config.yaml
d_model: 640
init: "trunc"
init_std_up: 0.026
schedule: "wsd"
final_lr_fraction: 0.02
batch_tokens: 131072
train_tokens: 902600000
steps: 6887
MLP neurons of a small language model. Each row is named by its layer, matrix (down: output weights) and neuron, and shows model dimensions 224-319. Each number is 128 + 32 x the weight over its row's rms, rounded and kept within 0 to 255. A neuron's up and down rows have the sign that makes its largest values positive.
Before each neuron's rows, "raises" lists the tokens whose logits its output raises most directly, leaving later layers aside.

raises: "hang", "hā", "hu", "hi", "ent"
L11.down404 [104 188 131 189 136 122 106 101 149 102  88 145 217  93  82 116 136 200 102  99 129 116 147 162  96 192 143 103 153 152 139 106 144 112 154 159 116 128  98 122 138 139 137 192  93 142 106 105 143 172 128 137  88  94 189 153 100 133 104 106 151 155 120 121  81 210 138 104 144 127 110 122 102 130 148 175 141 107 145 166 162 158  95 141 104 130 109 137 173 120  88 163 126 116 135  90]

raises: "nd", "th", "rd", "went", "ies"
L10.down750 [149 112 153 121 143 100 149 117 122  68 191  97 137 125 143 138 131 110 112 148 138  85 143 162 108 123  79 150 137 116 120 159 160 210 170 135 125  95 120 143 180 150 135  88  80  91 116 118  94 164 157 112 144 133  87 135 117 122 119 127 140 113 155 124  98 124 149  82 106 128 166 203 117 144  87 136 157 110 120 100 156  90 125 189 150 168 164 166 163 131 153  92 119 147 133 117]

raises: ".\"", ".", "\".", "ance", "piece"
L11.down479 [135 168 108 102  90 147  93  88 144 125 118  91 103 158 108 107 113 147 100 122 110 104 103  90 174 166 118  91 139  77 174 143 171 136  81  98 125  94 110  88 169 141 110 113 114 117 194 153 188 195 119 164 130 111 116 109 181 137 179  71 152 142 138 192 113 113 115 130 170 110 126 150 133 135 119 161  66 109 168 180 149 109 195  77 145 115 132 140  92 156 121  98 157 115  73 150]

raises: "s", "es", "eth", "ts", "sa"
L11.down575 [134  98  60 113 190 135 110 155  89 105 146  97 213 158  89 175 101  97 108 107  49  63 102 188 108 156 148 180 169 110 188 103 106  65 121  99  72 140 156 146  94 175 111 165 147 135 116 164 140 183 164 149 191 175 118 167 154  65 127 124 113 109 122 123 120 101 140  60 131 138 126 183  73 155 138 102 129 110  98 178  61  68 153 157 207 119 143 102 195 112 142 103 120 128 145  34]

raises: " of", " Of", " process", " area", " portion"
L9.down443 [113 201 129  99 158 121  99 125 108 170 124 149  88 141  97 145 157  92 112 156 152 112 142 182  98  84 142 117 133 163 139 162  98 141 164 129 116 104 164 130 162 163 108 135 160 120 106 143 107 175 158 158 130  59 127 133 118 190 163 125 190  70  75 110 108 116 131 147 179 178 131 194 129 137 114 146 126 139 102 157 146 159 121  83 157  78  92 133 144  62 118 133  93 116 114 174]

raises: "amma", "ect", "mini", "est", "enti"
L10.down65 [117  41  91 124 162 138 178 111 138 143 132 158 137 120 113 150 196  98 111 103 134  88 134 156 160  93 185  86 145  92  94 163 134 143 138 107  95 108  83 110 118 135 132 114 125 126 129 148 151  83 207 211 132  93  93 108  68 201 139  55  67 130  77 109 131 134 132 160 133 140 130 131 155 126 154  70 138 104 131 104 158 154 177 111 131 173 119 137 141 154 177 131 142 124 173  68]

raises: "law", "til", "t", "te", "bin"
L5.down366 [ 59  71 143 105 105 170 144 128 127 113 100 136 109 161 110 116 119 122 117 156 140 108 118 151 102 119 105 164 241 172 105 142 134 130  87 112 159 112 140 160 151 124 214  98 116 125 131 126 121  90 151 116 106 175 155  99  84 129 129 112 158 153 161  80 118 111 154 163 161 103  84 124  94 108 154 140 161  69 161 121 159 142 175  99 169 142 125 128 116 133 120 153 145 131  97  73]

raises: " Association", " Company", " Organization", " League", " Society"
L10.down54 [129 144 142 104 101 115 197 109 121  92 126  68  64 152  88 177 111  32 180 155 125 126 136 127 153 101 139 198 171 183  96 129 121 111 103 152 126 127  75 148 124 105 127  79 114  64 126 169 173 108 132 112 105 109 135 141 170 102 100 124  74  97 113 112 115 116 118 171  88 151 115 102 129 123 147 156 130 156  91  98 122 192 117 132 101 104  92 184  99 212 108 155 118 126 147 168]

raises: "rus", "ra", "rid", "rad", "ri"
L11.down159 [110 141 178 167 129  61  82 196 180 126 132 129 119 144 118 149 131  85 120 138 141 155 150 102 131 118 149 146 151 133 113 153 181 149 150  93  85 167  82  88 148 147  89 138 130 117 149 124 125 156 150  67 192 125 119 175  94 153 105 146 103 165 188 120 138 122 149 102 122 127 189  89 156 151 112 102  80 113 166 112 119 153 143 125 139 105 102 152  99 116 133 112 146 124 118 109]

raises: "u", "e", "en", "ee", "ev"
L9.down444 [143 107 122 137 124 194 126  95 121 159 124 138 135 102  62 196 157 239  61 126 195 158 158 137 162 147  97 154 169 169 177 134 166 120 114 148 148 139 205 112 100 104 137 100 172 146 139 150  81 207 120 112 122 123 127  87 125 114 188  92 132 146  89 124 158 137 123 124 119 132 162 115 188 160 116 147  83 133 156 116  97 136 107 176 117  97 132 117  92  82 156 138 144 139  90 107]

raises: "ical", "matic", "ister", " Team", "mund"
L5.down789 [118 183 178 147  97 118 109 115 135 132 130 116 130  99 149 141 172 137 107 169 113 161 140  93 156 164 134 112 143 146  97 121 115 178 114 112  94 173 146  70 158 152 103  68 112 153 120 168 206 128 154 135  86 108 121 141 129 126 115 144  45  90  98 170 120 130 122  91  83 157 140 125  88 145 144 123 125 116 157 126 125 143 122 134  96 137 160 172 134 189 171 179 138 146 129 130]

raises: "ba", "of", "bia", "shi", "use"
L10.down366 [162 161 120 187 120 128  93 140 137 121  73  80  95 122 145 164 135 193 192 122 128 157  62 128 101  88 102 117 128 145 108 152  94 158  64 166 114 129 161  86  64 102 140 124  81  75  73 118 156 132  89 139 129 115 192 150  83 111  94 155  82 128 119 114  83 128 153 131  84 154  77 144 140 119 148 138  65 117 145  97 129 107 107 174 126 110 146 115 111 131 150  60 178 133 155 141]

raises: "fin", "sp", "vest", "cen", "dic"
L11.down670 [ 74 121 119 126 100 168 102 120 108 126 135 136 129 145  95 146 170 230 184 129  81  81  98 122 147 168  74  63 136 139  85 156  76  34 128 127  83 147 106  96 125 164 139 103 143  63 126  91  94 157  93 110 131  98 128 185  48 162 161 156 142 120 109 115 139 106 126 119 177 103 135 162 126  92  86  53 168 156 114 153 187 123 115 156  93 165 107 129 136 135 141 127 165 173 147 124]

raises: "van", "vi", "va", "via", "ve"
L10.down777 [113 115  47 104 163  78 171 211 128 152  99 132 104  96 199 107 113 144 130  93  78 102  92 137 169 148 131 155 141  88 103 174 105 111 124 120 118 137 122 127 130 109 142 164  99 103 132 124  91 134 146 122 142 139 175 181  88 163 162 131 123 147 133 139 127 119 172  81 155  95  70 132 144  85 131  69 110  80 183 115 142 146  64 139  51 120 127 150 145  81  82 100 162 158 127 147]

raises: "adi", "ad", "id", "avi", "ada"
L9.down406 [ 88  84 136 165  96 116 122 167 115 180 163 108  74 122 125  75 145  99 113 169 143  79 116 113 150 190 105 106 156 142  89 105 165 103 109 147 164 155 104 116 102 106 105 151 114 132  73  93 153 162 153  78 156  93 119 178 129 109 157  76 134 104 115 142 108  98 158 138  69 123 128 213 110 210 144 151  95  97 145 117 145 167 106  86 161 180 113 139 129  75  70  97 120 104 119 121]

raises: "te", "ini", "elli", "ti", "to"
L11.down657 [122 106  62  75  96 173 116 126 164 135 136 117 157 198 122 148 102 113 142 124 141 118 145 109 133  91  99  60 140 152 140  76 116 126 136  88 128 204 164 140  93 136 102 148  88 191 204 130 116 140 119 138  96  83 105 115 202  68 132 123 133 117 116 141 165  93 120 151  83 126  82 113  87 166 123 131 182 108 134  71 140 134 121  40 135 110 127 153 120 157  99 151 172 134 131 170]

raises: "-", " ", "s", ")", "===="
L11.down414 [115 102 139 132  65 127 170 101 176 126 131  80  91 153 124 133 112 152 150  85 135 127  86 115 163 144 148 124 122 129 128  98 127 173  91 121 119 167 145 148 159 118 133 104 140 132  84 105 105 151 126 120 131 116  63 197 126 145 114 126 161 136 187 119 108 124 164 130 150  99 102 127 134 159 159 141  86 113  89 123 101 115 136 139 105 148 173 175 190  86 130 122 119 105 119 125]

raises: "use", "ies", "right", "ür", "ium"
L11.down610 [178 122 115 115 145 151 142 158  98  75 104  41 145 108 140 157 129 136 127 152 100 164 106 119 108 142  97 191  99 143  91  81 156 163 238 123 159 127  75 163 113 125 129  90 143  91  85 201 102 151  79 147  94 149 125 116  95 164 146 105 165 122 129 105  77 161  80  82 151 134  54 188 156  72 185 113 150 103 133 167 146 188 144 157  89 126 101 118 153 136 171 131 127 203 168 171]

raises: "ee", "ation", "e", "ed", "ado"
L10.down664 [141 122 139  66  93  92 130 126 125 143 167 142 140  87 135 159  90 200 136 144 168  99 128 144 162 162 141 135 191 116 148 106 189 118 146 147  82 111  97 124 121 143 162 129 205 170 129  90 159 147 135 154  87  79 119 126 166  97 130 110 198 139 125 143  72 171 108  74 117 158 121 194 130 132  94  66 105 163  94 142 161 119 110 131 106 121 192 132 142 125 157 149 144 123  71 161]

raises: "or", "ors", "our", "leg", "l"
L9.down383 [176  78 157 166 146 151 115 125 153 103 173 138 171 123 139 124  66 114 188  98 142 107 161 107 151 123 133  94  89 145 140 133 195 144 115  90 107 155 163 121 132 112 113 144 119 138 105 115 109 114 113 153 117 148  76 110 122  75 148 181 142  86 136 126  76 164 171 153 108 115 159 104 124 114 118 146 137 117 113  96  75  66 151 145 168 163 100 146  93 108 168 200 108 136 169  60]

raises: "ary", "aries", "rated", "ous", "ative"
L6.down81 [122 121 116 132 180  85 107 133 110 121 141 135 143 109  57 167 121 115 122 156 115 147 125 125 109 171 112 122 152  71 146 111  86 115  87 176 103 104 129 163 126 103  67  93 136 129 147 107 132 105 161 138 154 115  97 137 111  82 127  67 119 179  95  98 102 126 173  68 225 135 147 105 103 146 137 134 172 109 161 129 103 166 200 158 122 118 170 140 135 128 123  86 100 148 155 121]

raises: "ion", "ions", "ional", "iv", "ive"
L11.down329 [172 153 107  89 134 129  98  86 163  83 103  95 133  88 107 148  33 226 126 136 130 170 122 130 163 126 111 158  56 164 141 167 144 166 101 109 120 184 149 160 118  54 151 147 138 150 158 111 135  44 150  79 136 155 163 124 148 129 139 120 103 101 129 111 136 140 121 136  68 112 138 207 123 138 176 144 144  98  88 129 103 119 153  82 179 128  93  60 124 123 139 139  97 116 177 149]

raises: "ed", "ations", "iv", "ation", "ive"
L9.down163 [138 105 151 109 141 172 150 111 155  93 137  76 107  97 113 215 168 186 112 150  46 113 132 121 149 154 106  84 133 139 160  78 166 124 141 137  49 126 151 155 154 121 114 133 171 114 128 102 125 136 156  89 108 152 112 128  98 113 112 167 136 126 113 116 100 192 183 143  78  72 110 142 144 154 132 187  99 205  35 127 134 131 117 140 116 105 108 134 118 102 120  75 149 156 108  85]

raises: "ro", "rs", "ille", "a", "nne"
L10.down712 [ 82 126 162 125 120 106 149 132  85 122 154  98 133  79 148 130 166 163 108 131 116 136 108  74 166  89 190 141 181 133 148 123  76 123 158 103 129 139  89  74 187 133 173 122 126  84 129  79   6  82 154 165 140 126 103 103 115  85 176 131 140 169 133 116 130  59 162 137 127 102 178 150 165 127 129 116 159  86 142 128 130  81 132 181 135 128  89  86 129 181 154 135 124 114 128 133]

raises: "ute", "ens", "ress", "ul", "re"
L2.down578 [121 172  88 130 135 148  89 115 128 157  96 156 114 135  54 105 176 115 136 155  66 140 163 170  77 163 166 140 171 111  96 123 137  76  98  71 140 182 126 141 147 162 140 134  77 156 161 116 113 128 120  49 111 129  82 107 149 101 175 193 146  89 132 111 102  60 165 131 108 136  90 144 121 134 172 134 112 131 130 149 110 167 135 150 138 150 116  67 187 145 142  90 139 144 202 108]

raises: "\n", " After", " This", " With", " Follow"
L10.down597 [140 136 111 159 112 160 112 128 129  99 123 113 113 248 122 167 101   0 124  95 157 144  97 142  88 145 149 155 122 117  81 121 129 124 154 119 130 117 112 145  89 253 122 101 133 111 125 150  91 138 135 130 124 134 107 119 115 134 111 137 104 136 161 126 163 160 126 104 100 112 111 118 113  94 163 112 114 117 143  82  75 131 129 116 184 135 134 185 153 144 103 134  99 146 109 140]

raises: "ard", "ium", "ala", "ier", "ulation"
L9.down80 [ 87  87 151 108  79  67 170  95 157 105 164 128 173 121 138 119 166 128 137 144  94 146 143 106 107 146 125 128 156 168 162 158 102 159 137 103  96 103 155 152 150 116  55 156 170 188 120 186 162 108 133  93 151 102 212 136 138  96 181 223 148 107 141 116  91 137 173 144 126 174  94  76 117 157 153 107 158 136 137 116  79 232 137  97 180 185 163  92 139  54  97 106  89  99 132 174]

raises: " same", " year", " time", " following", "piece"
L11.down698 [147 175 154  82 114 158 126 119 104 134  68 149  72 112 160  94  78 225 134 125 153 145 147 142 136 112 122 164 113 141  50 133 116 152 137 116 114 106 139 102 113 162 160 151 159 122 164 176 149  88 120 102 138 122  97 152 120 130 132 112 181 124 151 117 138 170  68 110 122  57 158  80 160 116  87 142 150 146 114  76 139  93  76 144 175 170 128 150  79 100 152 143 133 109  92 119]

raises: " themselves", "ers", "er", " himself", "erie"
L10.down617 [116 148 150 177 173 175 161 117 167 148 145 155 141  91 108 111 115 169 135 129 110 131 118 155 120 128  84 138 152 150 150  71 149  93 124 116 100 122  86 144 180 152 108 114 125 136  95 124 149 106 120 194 118 164 127 140 141  98 111 144  93 119 173  96 118 131  49 185 111 130  70 167 157 107 144 154 140 133 140 119 104 143 101 118 121  77 152 156 111  87 115 150 139 138 105 135]

raises: "red", "ence", "ed", "es", "ient"
L2.down817 [120 118 182  71 106 115 131  98 126 110 156  64 153 122 130  51 158 152  85 122 129 142  84 151 114  75 107 131  50 171 176 184 192  69 135 158 109 128 165 182 120 129 152 131 154  96 142 105 194 160 121 102 140  92 117 122  99 137 127  88 108 172 129 165 121 196  67 107  93 151 133 131 128 135 112 149  89  87 194 130 140 114 175 157  42 139 137  74 121 131  78 109 107 175 156 117]

raises: "ts", "tor", "ris", "ting", "tie"
L9.down98 [102 145 163  93  64 180 104  85  71 154 134 127 146 147 109 109 146 132 134 121  97 114 133 158 115 116 103 199 118 135  64 115 124 120 152 106 102 115  61 129 169 126 124 158  96 133  71 145  87 114 101 108  94 146 173 147 139 159 126 136 175  75 130 128  83  83 126 134 168 122 119  97 147 126 162  89 171  99  56 132 156 102 123 129 124 152 104 147  93 114 158  87 202 154 149 122]

raises: " This", " With", " However", " Other", " They"
L4.down163 [175 104  86 116 143 170  85 101 155 123 115 134 114 174 135 155  97  96 102 147 138 134 166 133  80 130 174 180 145 126 180  91 169 140 125 112 141 128 121 111 136 180 135 156  54  92  94 200  69 125 105  90 166 173 139 177  99  83 110 116  92 157 126 152 143 168  94 129  55 141 143 108 177  52 130 153 169 195 105 140 151 112 110 131 166 121 127 143 144 173  69 130 181 174 123 152]

raises: " wh", " if", " who", " where", " which"
L10.down454 [113 145 158 127  82 109 107 120 136 140 129 178 188 104  90 142 148  83 153  59 160 102 183 197 132 168 149 143 133 209 193 158  82 154 132 136 119 148 152 114 102 127 156 168 155 134 139 161 102 132 165 211  82  60 121 156 142 175 143 157 170 127 102 119  63 148 113 106 136 210  50 108 151 103  99  72 139  55 128 180 139 106 106 131 125 160 154 117 124  90 101 115 134 147  85 135]

raises: "eu", "ster", "em", "se", "ad"
L11.down595 [114 225 182 120 138  87  84 120  80 126 103  92 114 179 111 166 169 163 149 143 130 150 141 102 174  87  82 163 113 104 141 154 122 155 160 107 144 147  95  92 148 110 171 160 142 124  98 151  71 172 160 143 164 154 157 111  90 133 162 128 130 160 147  48 162 129 133 144 108 174 126 201  93 158 169 138 186 216 164 120 108 204 146  97 112 128 114 148 138 141  97 131 126 144 161 178]

raises: "ash", "ana", "ural", "rise", "flower"
L4.down288 [163 159 142 151 113 104  56 134 124 116 117 148 143 187 143  94 166 105  43 186 131 173 158 141 123 116 170 111 124 121  78 149 180 117 131 171 112 164 172 174 139  72 159 102 104  90 174 118  96 210 175 105 148 167 128  75  37 116  97 126 133 123 179 145 142  76  90  99  64 147  94 130 163 127 119 116 140 127 125 124 120 100 133 128 123 112  98 115 103 152 108 163 176 149 112 157]

raises: "ous", "oc", "phy", "ali", "ae"
L9.down825 [172 150 189 120 191 102  89 103 137 118 140 154 160 118 177  76 129 132 161 166  77 152 121 129 137 149 116  99 116 161 137 100 141 138 166 145 166  82  81 110 106 123 164 123 116  86  88 116  43 207 111  87 203 170  97 138 116 185 171 130 135 156 115 141 112 115 178 162 123 120 109 132 106 123 119 141 157  84  92 111 124 169 144 135 136 169 166  97 187 149 147  78 122 117 171  76]

raises: "end", "ors", "our", "or", "ming"
L6.down683 [144 120 107 154 221 136 112  75 150 167 114 144 129 159  93  82  93  65 137 116 164 130  97 142 139 100 118 125 102 144 123 135  50 144 135 159 172  90 151 123  91 130 136 138 116 114 113 141 183 147 121 156 148 112 144 114  87  99 118 167 142  47 145 158 117 162 152 151  99 131 173 167  72  93 120 208 180 133  93 159 119 108  87 126 178 114 138 141 101 110 164  99 121 126 180  75]

raises: "teen", "ty", "tie", "time", "le"
L2.down756 [120 122 155 190 103 122 121 151 157 124 171 151 171  83 147 130 127 255 153 117 115 130 148 131 133 110 163 143 115 124 123 120 171 120 142 145 147 118 134 120 115 136 149 124 121 157 152 133 123  86 124 102 110 158 155 131 142  99 130 137 158 115 132 141 114 127 176 141 106 109  93 161 147 112  97 130  98 148 116 112  87 150 118 132 187 117 112 111 119 111 148  36  92 166 101 103]

raises: "ating", "ated", "ably", "ation", "ator"
L6.down818 [143 178 169 123 158 121 120 139  35 187  95 183 107 105 110 123 114 106 130 116 114 141 102  92  55 151 127 128 125 153 153 112  94  75 135 147 143 183  99 106 144 119 104 149 108 147 134 154 160  93 166 199 102 141  97 123  97  77 147 110 125 131  95 129 163  86 139 154  73 125 110 175 146 149  75 108  67 117 167 183 107 122 122 154 110  84 143 117 146 117  63 145 106 107 161 135]

raises: "ated", "ates", "ating", "ized", "late"
L6.down255 [142 113 204 162 165 134 124  87 112 151 105 160 170 109  98 120  66 193 139 140  97 125 109 135 137 202 148 123 146 143 137 136 129 133 130 104 139  96 131 158 142 129 115 113  96 148 132 147 192  81 145 100 187 147 179 134 148  90  90 148 134 165  98 127 137 125  77 146 120  93 151 153 143 175 141 121  94 107 146 108  79 115 214 102 154 100 147 169 133 108 162 149 130 152 184 158]

raises: "mp", "tti", "ctor", "dge", "art"
L6.down653 [118 110 124 174 213 141 140 156 133 105 177 161 119  73 108 138  89 158 116 142 137 121 146 101 124 182 157 135 147 143 125  73 138 147 105 157 145 115 105  95 157 124 199 123 138 117 109 127 158 132 131 100  64 131  96 194 159 164 100 190 128 140 171  95 126 148 182 136  72 167  81 114  72 162 160 162 175  67  90 134 185  93 130 135  96 145 118 153  74 131 114  70 134 122 141  83]

raises: "der", "les", "sur", "au", "ist"
L11.down277 [145 118 106 141 114 116 163 101 114 118 102 141 166 148 164 174  68  78 155 111 102 112 132 116 126 161 163 169 177 117 116 160 139 127 137 140  87 154 166 145 135  96 157 148 148 169  78 160 131 147 117 158 139 114 115 115 110 162  80 169 110 122 165 113  75 149  64 126 118 117 162  85 168 133 112 194 126 155 150 122 144 136 104 159 151  85 163 161 132 178 146 182 129 104 135 119]

raises: "\n", " In", " This", " The", " However"
L6.down357 [128 109  93 121 117 101 103 105 129 119 134 153 107 217 119 143 126  67 125 131 114 104 105 155 106 150 158 159 125 161 129 115 154 150 164 111 130 102 116 137 126 170 141 132 109 106 120 143 119 132 142 100 142 143 129 141 133 117 124 127 117  87 186 120 140 137 104 102  76  78 123  94 149 121 139 135 133 146 155 149 112 130 143 115 156 122 133 145 116 144  90 130 118 137 138 143]

raises: "ous", "min", "me", "ture", "med"
L11.down66 [ 92 133 179  94 185 133 178  96 160 129 121 149 134  99 100  58 168 168 161 110 197 171 146 136 166 104 112  78 141 124 136 137 181  82 152 138 100 121 133 153 130 134  71  99 150  85 156 169 121 117 100 128 135 100 111 141 118 110 125 101 167 152 187 102 116 172 167 116 154 100 131 180 128 115 126 113 121 184 126  99  99 110 106 100 182 115 122 110 158 142  88 102 158 107 131  92]

raises: "uch", "ome", "ee", "pot", "up"
L11.down529 [133 160 127 138 111  85 126  96  76  79 126 108 167  83 114 112 145 207 113 134 114  94 159 186 145 140 148 135 134 145 173 120  65 125  86 133 135 123 156 148 109 105 102 175 110 158  85 138 118 133 148 162 119 122 143 112 167 152 143  93 115 189  39 101  92 142  96 135 100 176 129  79 105 125 104  89 103 100 170 169 196 150 174 113 104 159 160 118 180  91 113 167 144  87 126  60]

raises: " and", ",", " etc", "go", " &"
L10.down86 [ 95 127 114 171 144 126 153  99  95  70 148  83 190  82 142 101 112 163 113 136  70 161 132 106 159 130 122  85 107 157 222 114 134 138  56 209  99 174 128 107  66 155 109 107 189 155 175 154  91  42  98 171 181 138 192  96  77  97 119  61 115 126 123 142 136 144 153 138 119 123 146 100 140 126 155 126 203 109 160 159 139 206 131 117 148  48 131 136  98  71  52 122 121 132 162 167]

raises: "des", "de", "den", "res", " wing"
L11.down542 [125 104 114 106 214 105  83 139  79 129  93  96 104 114 142  86 145  90 138 105  40 129 182  65 170 118  76 119 133 145  94 155 162 125 132 150 120  96 102  98 177 172 102 147 175  79 115 130 139 124 134 139 163 168  83 168 143 149  65  98 114 163 162 112 121  93 159 184 145 130  70  79 109 107 157  81 123 143 123 131 111 194 195 205 151 140  68 131 123 161 130 174 109 129 146 142]

raises: "lip", "second", "zy", "ever", "rd"
L3.down215 [142  55 130 146  94 107  84 107 148 134 135 146 160 116 114 136 153 115 194 102 101 115 146 131 141 161 120 166 182 149 121 105 114 156 107 172 167 132 111 117 173 152 124 136 138 119  98 153  75 154 168 132  38 135 149 112  85 123 134 127 117 116 134 143 147  86 125 141 148 122 144 190 147 137 125 127 111 142  43 119 171 181  92 140  64 117 148 125 128 117 108 204  82 187  89  51]

raises: " Years", "ient", "itu", " years", "sion"
L6.down403 [145 142 150  71 173  75  97 130  86  50 140 117 144 141  84 138 166 162 134 107 107 134 112 106 129 122 100 148 131 181 159 107 147 106 126 154 157 117 143 118 104 186 142 103 145 143 133 173 122 122 140 119 125 115 126 167 122 138  70 167 145 114  72  33 119  98  93 117 148 125  98 154  89 128 139 179 148  93 127 153 121 127 154  99 171  69 188 144  68 157 136 125 106 129 167 155]

raises: "ster", "stra", "lift", "tt", "pi"
L9.down365 [145 130 164 159 128 171 144 124 161 142 155 128 132  72 151 142 149 156 100 139 170 142 166 119  75 150 104  89 155 126 111  99 112  88 150 126 140 165  99 103 171 150 123 102 116 121  97 129  67 131 148 130 109 127  98 113 128 128 144 189 132 102 131 107 119 113 164  92 183 109  96 130 156 158 117 160 132 100 101 117 137 123 130 145 196 177 129 168 112 144 150 144 117 128 116 184]